From a checkpoint of a small transformer trained on Wikipedia.
Size: width 224, 4 heads of 64 (2 for keys and values), MLP 896 SwiGLU, vocabulary 4096.
MLP neurons of a small language model. Each row is named by its layer, matrix (gate and up: input weights; down: output weights) and neuron, and shows model dimensions 0-127. Each number is 500 + 25 x the weight over its row's rms, rounded and kept within 0 to 999. Numbers have three digits each. A neuron's up and down rows have the sign that makes its largest values positive.
After each neuron's rows, "fires before" lists the tokens most often just after its 100 highest values on Wikipedia text that the model never trained on. A number after a token or word is its count.

L18.gate542:480509487489438481525541500491552494485493492508474510482558516508509495496463498507487486518454476539521490488493518449538498490505497483504505502476491465526521486510537453506516561482526474516503469554492489494488486470526467434503444516498515521549508492475504492490500496502449487509533500465475503502496516488539490465511411470529540475485503472489528511478478481449466479517477
L18.up542:506523506493469469473472519516489490529539481495501519499453463478511504519494487485505495496479473508464508496516504528478482479481470503534517504524470531458482462497502542503536532541465484466499469503471505497513467490529468564463518544545490498466459502469484488445480521494511558476480537492496503478530490526476521512522541503503452491539489484486506467527464522483471544468507
L18.down542:509548496515508462492500513491522496522475490511514485529509510511521531441498520522432526519515488493498471458527471525518530550462481543512531504482468509515516542510533483491476529526486527503507452462451520501521522509494540493501517483490509520515507495485512507474527497478471542501511528475487505482542504512528475497496481483480492500480514484534530493464518496491519490477550
fires before: " |" 70, "." 11

L18.gate679:457511486505505521474514493512524542470478504507536502501501497504495506458503508500461490474479481505493522532502485445485515505530507531524497501465447479512498486526515483481546489512506490485441502478473538486517533498485510526499530511516507495502486554518511518499526468543478484463436518469465500468461510514523479521491525491494504523507466512438551504536499536486545484519459
L18.up679:524533485492529501462505515490469495489520492533503530540483498513512496493473491507480517504521476519475498422505465513488501521462508487524517508555507499535510511516506527440509491486506519500491471481456521508464505521524506464472500520479466512520498500497487527513505529481503460510515494517578501470505500511501477451523536532501535485529511526491477468453468481493494483476472
L18.down679:495507500524475522530502494515506485508500550520456477490452496529517533488479523539508535476525507536457468513487509515479510499438506455499474512552530499504477457512528533475419488510501540478497505501491507490512488511512503497497486486508534504513513474469492485490485521485458547499493515499534522511480524503517473497545524439470524465561535476504479486425464490531527549494528
fires before: "–" 77, "," 5

L8.gate454:526486508508472478504483496475528488476480508464473451533509501529515513535497492479477518513525490550546506510474553514497480520489456465499492517471460493482528479544577465496520532530558542487448497483531451503514509488456540483464468497546500490540502534537459511517488475503497506553476479493469506487502496494513554521509471475491507488504504473470505539525535480503524500489514
L8.up454:497483498467484481510501487474511480479476535487535492520501529506550545526498523523487464524507475506506496527498479497534512492521462491496495531483440536514528473571521486507511536497507533498512450526539450455528500463457525498497488491548474485482481531453471549460500509504462482542488465471477486505501498484510540499531491468501487530536493543505507539518490513497484549524488
L8.down454:493488495498509487493535487513465491524512520496541493492485504459544522483497552497513481511508477456457524508542439515526544534520469547526508519521458502540530513495465511478505506507461467511543505500474500482519493504511474511500561498523465499477513486483487536476512554463478514470512493514527512500520488527469475504490495525475493517523471526496489528436463514509523522518507
fires before: " |" 30, "%" 17, " (" 6

L2.gate388:480508533516455512503508524441474490476472466476482457473445497457482481524514487491538520479477531515512543520496481478532546487523475473497478492474524540535480538480516515487520469453529555466466500469516500532477520445552481521508438476528540501544522524488502512547480472509529463545497469499490453478496464484521525487501474509535526501489508515496511504489523505481482471491505
L2.up388:498529533524465531509435525480538481524491518496491472505494491485449505505496489520540505523514523497512501503511494473558528480519486512458446535495514531506459524517512528493510450498534523501475480492520539523500538450518513503503482496494528529444470523479527497514481483542506485551524497491531488538502491528530519540480434492515502529474518530475493519479489494527486486514517
L2.down388:545528527517474469495533494498520500478453491497527465544517555470426448488498531521534472521488522485461483518483503538526508497483501532516475515505471535451466512486504470480522478523455519482481504500496482485521517510511458481492521505480503506489492498483492487452491471524503499489534465493520498486492481498475512513512464519537515514492531556484521495480488479505480504503459
fires before: " of" 21, "n" 14, "ies" 10, "e" 9, "h" 7, "z" 6

L16.gate0:497503490485473527493488487504513549496534468478476474472451546551492501496463479480502545443517509490477487495500546495480504480494491489520523451512475522473461515515514535464550479497517529479490503498521492525480499486474477473478492440492493535534511486530508493522532500491462482503499525515459512521527485497507529463486523474562507498473507484485505536512458506494481482524516
L16.up0:505487506502493546529482532510502496491514494459507520478482501481468492518485527469510525531484537503467486501494493477516494459493464524558509483493516534543457490518491493461552495498501475485477474516534450511469483490498491521453509470469498537446509492527467527504513505475443472486498502553495524482528457506508488530480528499531522476527512514552534524509509488499502460498476
L16.down0:495471522502493499483491513535493503509514503496565513502464486523531506497528530534514495502473498507428503484483470536511544461478475554496467521509470543466511455456400511502530503534474487461486456495464475493488509485488459509497503514481488490483508523521479485507517467486528495485530517495473521482487521486495509496521482476490489485528472513499507525488504499482508481511478
fires before: " " 40, " |" 6, "s" 5, " |\n" 5

L18.gate725:473453494491490516509510510552463526435505496528541524514509521464485523476445501482503504483476503474507491536515490472477517526500484512502556486461494527503521479509504525526478452503542486510463526517506517486419516530543506506512506476463478514507519492489553533484538507503488504507519504472501486507459509500495502517492504484501483485482483492504516524509486484454476517492521
L18.up725:518459458533461511454482493480504529492502528483480501467459484519487445520495498507484498460499483510509558529504492479490523526504424505499523520495495486483504464460466473479504504443477531473503486498550511513504454515486496540525493523502508523507482537482522463483512527502532505539521522518523478437508508471467509501479512524498550559472495515498484505481528536505483473443486
L18.down725:473484472530475506476505514494559463491475487521476499522492508504528491523499502519496497461534467511484507489493505507521562517495496516504470542488529493459542498506468523512532523460507483490494459486482509491546512506483499498515515466528513513506484504504464474455532516537524502471508500504511476473555531459495494473498465479539528512515499575499495495502509506525521505504492
fires before: "is" 16, "en" 13, "os" 11, "h" 8, "us" 5, "i" 4

L3.gate49:465484524534425476488456491472552509519545497486485494492486513554490441512508539506529491509487521477476452460499517481539520507503482501507487551490482445473533487513506504502499497535483545490472496492502480502497506507492486515446474460490520528528484535500509500465500468509458521479492472512483509431471461504495516490505478457492476506481473499498530473479495488520523436561485
L3.up49:477504492475518474495494481501541465525515533512533485485461526495484489505485447504533446477466497519553523535489533510477507499533490491468478495519479537545495481486490505505517490522488481472479512552533468507536519527476498536553508508512488505531519499476463506497620519490540522493520497457544481490475510511480489515494486500531529492500502483493520474486484495518492475525519
L3.down49:524536511490516511473540471509472467512446497521523518507461484478528526496479501541519475554483518486490460506483487478520536523525478498531518491495527485487543533533519478527508473515508450498461530485529506526478453465486487481491515534481515482532510522491517535531517511541536491514533535493478534502500507493498512518472551540582470510523517455488504535467506538492491505451513
fires before: " the" 51, "hen" 6, " his" 5

L2.gate677:456530464507464470501502474528501481525499487481514494513523516513547510476493536498488468536454536490493523547512507480541500520537474509523527479490521496460467450512531479526504515487485478476543464496436484493515517504500490514439483516523475482529504512497542467489529553499507542504505527510484485480481529471485487450469488548452473508499463464485512493487497498465449507500439
L2.up677:484474520505523517468489539484457533524525521521476516521512491530484525461455545509518479540498513497493490493557484495533507493474529475543518511460489470479505524466495452463521507531510512424508482483464487507476525518517502477475473496532523525511486491497504496512459517499495504488510501527505462544495497463514523525545533425497527483512493492473500530564493507478503563491492
L2.down677:476513464528496460511520515480487509474482515487516494509500489497510514484489518494493496535471493498486501524496503490529517502508535483482510506494499491466537478515497482514489523502478502447504472505467518505495501491529505497500491510528489526482511471492476483471504518486516475519466464510497503522504517489500486458495509532504477501533499501493502476507489502495528491475489
fires before: " |" 30, "%" 17, " |\n" 9, " m" 6, " (" 4, "els" 4

L18.gate736:497478493518500503470472459495497496477469493528491500527519509472512482500512482474468532500519501481540499513470481501501496467505476524442522465478490505485476478479495471532493499495508505518469509513541541517497454522528469492498513506454504477537509534550518457495481454493488555519479509506471524471474505515513485543483494499494484508544478507469548479511538532514496469512512
L18.up736:489497490542543472493508526489482476511489490491464483498460525459483452488509487469475497491515474459467501414521501472555479508476516519475518470538538567523506485471491493471525517470495480480513513488447499476470494544462484493468500527476509504468523536481557492515466497499503496547527463522507474509460489462512482489512479530463507507545553540498492509468539527496479499518506
L18.down736:512507523513509461490475540502507536531549490496533456511506519449470553534473549513467510475499518458524515496512504497524537503498495534513504518482523517495493507524417525507498500512525488482540508510487484512515468485467499544503511531474506476472485523503577463524520521477467495537510504537503487509484458515471481474519499507469493536601518502515491491508519534467521496514453
fires before: "." 30, "," 27, ".\n\n" 10, ")" 4, ")," 4

L8.gate847:516494504542453484556484527495526507441521502489463531510443513481485490485486537503540510477454529493501509511511513465479491502476476548506454477495500482437485480530543525484504479466532540462494533514527489532452543517538509497512476490496479512503526508495498504511476494485522471492479545503489455500497428489484501516459498493474534481498498500474478493486490474531505511498486
L8.up847:491513526494461562482467518447469459502485505485504537508467522499509540543474489497527511512481489481454492507470486493456552485491501503527442462513514493528510459521515486508507481499500544519502500493541519542508522496539486527433532494526492498462507529488503487510521490466529483502473473474504485506488454490494512527477468486482523553453472533487521518448504527490525505529482
L8.down847:484494514500506502496518510473495518520507531443536484487470537513493533554518523510506503484489546504499476511493472511555496506522522444488500538517464527527473476532500464534522512490461548463501495485506500480510497488518467505476535553511503514507516459466493517476506502469463498502511462484477465481492501510531516468520528489498515495474504511504510486467527515550514476456506
fires before: " States" 15, "n" 13, " of" 10, "ti" 8, "ies" 7

L15.gate239:525491484513502523525491488493476516481525492491478532464549472489475520542469540487495485510486510528498450524519495489489528547470503497516488511486516477514510441522525517437518519473517528503519522473509515480503471481505510526475509493489509513473475509502482549499476482530427529508500504504486497473480467512477536515494503507513508471484477497487493500525508487488481487541475
L15.up239:485500515461506472527500509462467501521493519508458535489488483522508508494497498572500502545515519496489509480523471494465497464501496487465486470530506497440536533506475550504477420489497494525484478522530486510508480569521499488516497454510503460482498505478484461483516488496509511448510494493488524506484456473499495522537493502511539515521496505524560517510520448496504483554500
L15.down239:504533515472494503492481507478502465522500477480473527530517486502524517511533494554469493550476550441539537491519489493480494471499504515518516489458479483432506529526521535502522494495485490502464530468462514480487470490508545459530509480491484481500523497491489503505533459538497498483507517508474544517525480527510512521491510499493486464499496519536508445521515482461519508526490
fires before: " the" 54, " number" 4

L2.gate333:509482478515463521500466514576513502511525479494506475488551515508456479478486517516528529490499486510485532522496565515479457541501524456496490467485486556499495492491524514508514482476497523452526480484502524532501475502520483441491480464481487472516517511484493493471544491483502491508523519526456534503508479514532474517467538465496521506483477502515528506540509466505516470476497
L2.up333:444500500511503513485462511497543505494474469534507503551503487555521491536496538439538499491538463499506490504533479529525444488493522527507475486533483492503521512545514539541527465558509517500472482512500498462509523507510476497497537529474489484456534475488546479520506486494476551484509500522435488510480490469526510521496495528506489517511511544523555473506527501532527484477539
L2.down333:482481472509510501482493496530505516487452486503492497495503492527493524545522510466546495448530469493523499472536508518445463490494565505544475518542477516498495497525448515500479500516504524480484528518479508498498494502498469493564530543472522523479478495501537515499482482465468526491483524510490478482491480448514478524483525523522473509503490535519548544494498492501509503522516
fires before: "." 26, " of" 18, "s" 9, " |" 7, "-L" 4

L16.gate600:503525470458487494563486502497475503495506516518479473489527468489492495467459530466491489539517493475468476520445496497484474512506508470499492512488491514508488480499486511492486500506557483488525493534497487483503523502520477489512497488480489528458501505451463505467480500521497510475516487537503473509491507518524462507546497486490518500518465507477512534481484501509490477543480
L16.up600:486505518506500548504478481526518512481476447514502472516524464506501505500500526517443508526560473440505464498514498458494469521510513542549526498520474516513490459487469504500532525520505484496477484532537504475515487515489497517486506530487497506526497507485500494475527524470509472477471519518476483530442486530518506505508489518496508499517497524517494508490480506461486489488473
L16.down600:465522513541472477489499524481542499487512496452495476474508551515481512506513510482514491493495469498497536489473507479512502476481532480490480519480495505508506538541442472452506523490507564506535509470510495495524510508502505480456466499480523498500497499492542510454500492488463517519508555526496498491553516533480515524489469504507456468469484484496502491456497522518490513477492
fires before: " " 42, " |" 7, " —" 5, " n" 5, " Total" 4

L3.gate661:505488487462477530473462481517500483571502476490518523491528526518461557490466500507537512527474523468500533505499514466508498480536435509507508549532476486473498454534517526502520487519532527487510477488511504507497545535465543469450449460489501496525465480444538524496508495473472490495516494502505496513463511516486500476493503495464536489478525462521464511473491541469457498485472
L3.up661:460471484481476463520505523488510456534534497485522456492519484497478483497496514505526522483537501505466497475490469502516513523520480526506508495490461467482515477516507487520504508479504486476516467460467565489514491492542503497504489475477479490498525503509454464479500518553543505494520517530501506479498544523476470483488527497514507501510493478518519507581507506527498501471503
L3.down661:521537497488513520499458494538503501527453502466495527508512524539521501479495504484511485493444515498467494499493478456512504507529471560525516472462502462490487467522572520466483498460555532474484522451503488505508473520500560488492478491504485483523476491447537501495509496519511527531534490513500501519487502536529482483500491505476500499451516449476505476489511545530511526504489
fires before: " " 27, " in" 21, ":" 9, " and" 4, "." 4

L3.gate384:468481522472455467520488468438485466511539493518495509464524471537498485530485550496563466492563520506522495482520486502515506511546569510482481523508467484488497486540543511499533496511491522508463507553539496480463475526523537479473493501505505522509479508496500490494501487512520566514517446499462497454464509536504484515470510434506470476453482475547501461499524517484539528480496
L3.up384:447455470507483479506513466450489515524490501501511479467527507510502468512479545501560457489518494459499491504504468569494478470521521469504477463508493481457496469535520496490565459551507485485475488507551498489485480495509519488467448488494501501513488506478525502465501466492525540550537490522455481534480501548495474537492490421518496483496492465518534483481505535490478506489524
L3.down384:472490476504482508499502485501485472498492515477500486505500487544506520490462547490513477543475505511561486504532496486526512499494533538500521517520526473472486503543498472476558488520469479490462477492554475467484466497501536471493543559513478492458531536476560521484494505511533538499500493496508528500469459522480513519526514498515490523515532515553507494471522519496457519517502
fires before: " " 24, " the" 14, " M" 4, " New" 4, " a" 4